config.yaml
n_layer: 23
n_kv_head: 1
rope_base: 10000.0
qk_norm: true
tie_embeddings: false
init_std_qkv: 0.0252
init_std_up: 0.0252
seq_len: 1024
MLP neurons of a small language model. Each row is named by its layer, matrix (down: output weights) and neuron, and shows model dimensions 149-297. Each number is 128 + 32 x the weight over its row's rms, rounded and kept within 0 to 255. Numbers have three digits each. A neuron's up and down rows have the sign that makes its largest values positive.
A block is one neuron, or neurons of one layer that tend to fire together. After each block is what it responds to, as a language model described it from the Wikipedia text at the highest values.

L11.down41:123100104148115110105204145078152118150107177131140129146145121124123102110117156149116160075111160165123134100150100131098168142124049119153129123152056150113178141146152086104125153144122101107112093074151111181100178094155088134146160101108165159088117124154135121187191121095136172122152096132105143163128148088130124141077114098218083141127126173121094211131137189137120124109067154173082122126110115149163143148148126117116137134144133152199
Final inflection pieces of reporting or judgment verbs after a named source, such as describe-d, believ-ed, though-t, hail-ed, before an object or that-clause.

L11.down405:129174061078094114114116095149117132151131148116129078110112068150107088145121169116132100153097117090125155148121101160135085147136102150062077120158142132104093156147093125100141163162120065129143108119179144142156139073144084153080116072081098191142118154126130091167103046136189196135144116151066178119164156120122161170106127109112068156061136141149111107138124171125136143156124114116168087096164127132123138142081196108109111147106112159127
Past-tense auxiliaries and copulas, mostly was, also were, had, been, right after a subject in encyclopedic history text, e.g. "The station was opened", "He was born".

L12.down33:144146137128120183178102044195110085133123153090168145173077124097142178092157147146124142145158118123114136062094144102100155129127147143102119156118175097096091100087109132172110106115155114144101145109212138214113121123076195153108099202086128163142161160083099146131170140159199075110110081117207106178115169074093112069135140134101162094103152138091116092119166157097106154153108126088113121159098154157132130089133121109100131134085080148113
L12.down121:075128115135148100124151134157121098181131100132144133121127146074209149116169151121167093129147144117133126082107105202137100140103145087119156126104128099214132047143126171152110028174165138144164166104141099129094102145151084161160119131153119154148169146232115160174209142070113074107073153104137165140182137115090138078123113098125151124146143227170149075137116062103172094147159107129143142138147138113163150142168207118092111160124075177100
L12.down158:161109155158089130129151132150086190132135138093120140083139159174102146166180081118140184130109127167083079130111161148117147156120115117079149168207148150101117177120142149108190105107131096096078144105167097181123125109143122154155054087170180110103077132152105098118165169186188139110140080113124145150126124164094159118106105089167136143180129108173104117080171093045139083084134078104087101120093087103130135159123170168128158128146129162103
L12.down178:158112132139130106171147092095109177102117121156081141128144116112117120071113113128129113119172048139187139168168120127154108130122094143121154115086106095037162173112116118152039139149093105194154176165057108118124118069132095128122077126164112099126123137179131168146154159225138184143079144175142101155164098069122090093103111143157101131135143140155144144075105183067111155143153136061119115114150165088165077094167126127103128146124128155043
L12.down271:167080163156172143111139178079112099151174146170095183078131128164096111145103090121153136167092152147153123083127111152154157138118088124124161146095110134118133159136139181142093180148137134098148145122093108133121126114092171132087099110123142108129121109091121170148181133136152188105169169142125141181111159172111162122154171138165132133101095048125150111140211162134125128129169107093161165135157057115104105093098113186195122158098148123113
L12.down272:088149147180125131133122086154125131147160130132135075158136123209126131141133134099151072140136145131147139157171133127178101144127101105126090186111102160125031125077133113112140106137087150112149149163139148136132116149182101163128162108054149122119184068084182127148125156138145097082143116082151136082058143131122145111106122150067166153113164130090128089071154157163154126143144058084192106124186161159107125088178076137114174073167123104065
L12.down337:145128124104139153158141108146093143127138091127133127200088168111178099137094119116163076080091167143159116144125106147152142079131150145085154122107082109118127057154116171095076134122118161095096127159062134130167116151151075101127056169115095158106154211132160157152080092146088152166110136146102139140092119182159104113102134158118073153158144116049108082117191175168092091130133135175112123158082130092129162159124092082117141157163091121177
L12.down424:111137114151139077143129098132125122102113156137113136120130146107097126157135132138108101141122164077125139119146118136130153122126096138084160092118178071093104096034107177053168171117152076151134114146178158151068111083147073109092158169089125084094153168132181202117086100111106118130143086088166129087084119128146091104181134099120102157116130108112090092129110088099146099162124119103183145131097053099130129166120137116123146115113208098183
Endings or stems of reporting and characterizing verbs before a quoted or summarized claim, e.g. stating, described, believed, considered, known as.

L3.down132:087123153151103170131115135113141183130087099140148143052100147154103131181124089176066092139123157103134134168152162151161159095123146133068154090139134135104103103129127152080114159138105088146093110108171133144156139050061075141131176105124207108126155107108123110101117108104099115118137096106119183167185171122106079153168210089176105175178140155146097119112156185183127138082129128066133170091104096132187157170158141137127081145169057148106
L3.down202:123104135130107140104141128116112097133143134108225127148103189132114160102161146146090166176097155137140147111074163147076183191120069141140166099088115182183139107119193088153087133089137149113148108157157054137102164113130160098145151161114146101122145137157180126147111120135193113108142151124128118117142146079167203148108111137163170078156137151072122124144112084160112109182144140167120162120125144094138177152157134130113161093069115117135
L3.down296:173157097127189112096138146142154077156129159116183122088167105128156094142122130064098146126107108132145079146080104145082057106115096104119144115116163102092131134136163081129113119075135107150145163142217099141043145081049128112179122061170147148095111119113140087159111130149158084086146145115173102138067179160156140151133136159107152077136135143132133103121200129063148129072084113096126103108113094127136125132130105097159123120117143104198
L3.down322:065113081148133153166122163099096092163151121151123101193111140105068108148067117167070148060155142108145109096140122094109104128123177114093179142168149138105133172145104129135105111152079157164204126051118157189113132150159168186112147132139105152093105129103142119085104091114151115101075174109154161098101154118123120138121171119111113124180116128134099122163154197116092139177119111127185155083116106115139176173107097124125072160104166169114
L3.down361:155083141147112098168133144141173135117104125102098149123166099047110092095128131102104077102134124127144056115151084109057114059069115126135139170131081178144105113176128127120104106129109155164104131139118191146132093108094142176146118147058094135161118147126104209112181128095132149159078072162120142175144147079152093117109118069108101109171182054134100167101183099204100121095136131152132156139107143110122135162085115062133107177190152224139
L3.down464:124110082165175135135131140097138094132113071063202132130180152137123150093161130130146156136160111164095181133114121083146068152145089100130064128111154148100087166117093146133120051129192112148148133156180121186150165118097078037133102107145142148151125138079197145011083137132105123133143113111089142174099127123091160136146147130085190149189187064111121081140119247129135096165169184136145134179185072170166119048079141146129132063161138140065
L3.down487:153161099120104122139183148162128111060169136159104112194113141108116146141083179101129110143147144109060166145150137136104144077136170149050085184156152100140107104107187124159101119126154121114130137111134138168130142169119161140147093132153070141094104082143094116143166112135180063126177111131126123157076111112145191087104113115136190111102093121193136114135136101161112162146089135130126174123131145116109143125172080178110133114146146150147
L3.down554:108122138100102106157106113083127168179182170142108131156136107152066069158134137180132108141073108138109147109118159146156153100088182126140082127102147101086121120118108129098188062146135184159088118149119107098149153151155155122152148127153131086082124139194131106110124099175206126185123166140126101114173185122128134106155166146080118136165162114122122130139138062185078058103155142100091187150157115101099081124152140064140177166133113190090
Opening sub-word pieces of longer split words, strongest on pre (prepare, preface, preferred), also sp/Sp (speed, Special), an (any, Korean), and ce (recess).

L12.down72:150144170132172112143139093116130149085121126060098085128145122094189149121118081086144138145171123101167129153143146124134129150090117106154135099114158155121112126078168034185135057130104140175177121139078109108072131127167112104121120083126186126111131167126062107131104156156084083113079173115143162114097151158119079125179054099046121103077118084151147127124087060092100165159098103118072098103136144153130153171134137110120104170147063128159
L12.down265:101123207106124096158071077111156092126170110140078191086092128140130139147183167146105143139143096122131178063074128169111149125114104090119109185160141157192053124101091133122102108096141074046122128198114159085151158200117072089156101138173193163122156130106160138099106128113185134150130132108096158124097085098198156121090121142124086112121136177103155148080160181133100083139096086123124118119086107111046117130115192108114168088093157112100
L12.down360:168137103097113132105112077118142135121126118159166071084116123118116165177180085119147080196161140130152062121094138094130146157130212058105166141080111113148102094100150136122100150116123102100130115107082166127141101151130114098142174166145111126177186122131141122129157072130131174126108139200112179171125102144151070150090115187140145173096088117103145151117130167123093166098165088138125203139123133107173117140155055144145112128134064168140
L12.down423:160099132123130047170079105091101154146111129137080118131127098113126153136156125070075161072174125137166109140131089147072156146118104123182153164123074151108104159179112092172082133190155088090109209152148117057128097079134128158110136128110181094174113126110143121063100135066140131112098158075177076133146086140107118131129195172089132097142063115169110122103193201059064126149095109142130070083077119093157082184164151130175137124082100145116
L12.down446:140109167140137150146022122094144112168136154092203084146135117143176175117190143119158154138154111084198139170123128120183172109117112161127131153092175128147116126158065080068160119125154113105124006120072127164139121148101118129123136163114121126147123165092076177098125164123207126130129129103124132148173091114130121122089160134104071155139132072132166133118101106151143138149133108123127114110132136186124114126126116143154080094159124111163
L12.down489:096161131135110162136078157094178143130051147159087102105146135160185163084115121113167149151099152139087103121161122136105148175103128147141100106168124152142117111124162154092117149160070098182188081099154131140157126119124124119098125104142086152100145136118189141151162118171110172115146078141130115136086086130150101142105101164160132123159119160144148137136159161127104107136121111139050130117113111172130054105065077140143133232139171162083
L12.down530:158060174110110103137211092083128192164148157134155160170122146132140171120145094121143103156127118186124166131103143165107128121177112138143155150106179062160084116076174178126175155090129148125159122190124103102088108167111130148141106140101161164092167142083190164130082108152094135164114145102189110118127180165092087125162134092123121100144069153144062182218110078106095130079135122129086154090088159128095116155156141172144124207154137137114
L12.down554:146158119113141162124151092111107079160100083145101181095074124117107095125085074134072130092142133140124199163132099095107134084077144138086121110080098082190142082138166114120123112100146122053165167099149073121115134159128092132131149164150123174116156087141141146096113137145127117142089089176105118104072117116143118065069119148138140151135099098123153156077075051160143142112118112115098132119140153118124142169155128137145099083158134138129
Main verbs right after their subject, mostly is or was, especially after and or a pronoun, as in "and is credited", "He is", "which was".

L3.down108:116103166138172114091174180075127168159148103100123150123145099148157098126146124170171111142132091148070147169148108096102177103129133102118079119110150164127167144126168129145093133150139146097170111131058083125128060088129136173102139127087103139149056155157214108141202143093130107065114143146125119133168166099080107153163161102124134110116126143117139114111098109102096155146180100150059150128120108088151096123100135071121105132157114158096
L3.down156:107124136131132085121105185133169108178153136148121102164072079112110092097115151112112141060149153125116159083115188151150156122137103109114153086173146125199138170146159161102124075153135111080103141136068116152098153122172132148148114122149134151101099089175138204185123171163092138163115155179082067089119118147118088082107192137178112137151073122187149167110166174143096160100120103154131167129121144153195133109153124075113170092124115156122
L3.down190:112126126141141107147168096096142165190099117169167083153098147097084145153153133150112156081094155054063193048163147112147150112080123172136098149115139122141128127151144101075089160191143132113109069095121154114139177129086154121123094083138140094104181095155135090088100133137133082125097052125099147137150106142106146093197129137087160110111181139157124097090072032128155150163170075141106133110215161062136091182193093149141064119100109111141
L3.down238:159147112176124155095132133134168119145171126148185092095066129197102155089118154158126128069140108147077115087169180151109164164094130190101079144130124088096093083067124102097072156160117143112107153152095107119172125129116094110154092107141092111078115121133098165118114189137078132093120099143145147108191176131209094100161151146181134114161104114115142116102116086157153144157131149205145115093068180071121098076169118117163127149155102131165
L3.down363:144094166166120119115105165105128167133215119131173181130103102128101149141113104146045146076118118123123093106078136105131088129132122151101180161069094158073095144063167116081153138109101099137129106114113104129080122075081133097160102082171093095059160141104137110121135154120071109224163078170129093110107134107153113165166136121193092144102124152139123135110114125110154092079216146100150099095075120130153078127142152129120113142181168120141
L3.down426:116044131129109169155216130139126111107133122110132106143105103092057159108116135129116157098160151192164158154162123125150117133141099110089165143085113140097092137176171044221069162136141191110129109142142146029181127207167076134130174160167178114097091095072217134108155120133169105129100114124155139065090136134136131180084158143132080094091206097121088179118105186103097115130135164101120125129093113153118094126125108120158104128105104144140
L3.down456:107126186171160152177121108154195108111087123150078105100094121145095100095137099183070106094149121095124219150123163119151117149190125175148087160138145104156214135125105113172112132127201093166143096193191161166098144096142082094123084097114135080112103099119124131138136166147123185135126172128177140151129149126118128159080153197073133095088118099064091099166145144127106165118150093143139154157068144108145104121084151187111105118156151144158
L3.down558:143086103107141163145154154140079137098104115189059082156169118129130071088109128100134118117143166115081099118125094095136150096102131125096072151122130131144159126107139083123099106184096163153124094066149140129124156131123103155102123098107160087098108104092156119133158096108151153122122079100157084157123090087071116150134156092187046065106100136107142103145140229167117116157107099130143129128114176065136141074096108128104059154151096137094
Fires mainly on com/Com as the first piece of a split word (Com-mittee, Com-mission, home-com-ing) and on sentence-initial He.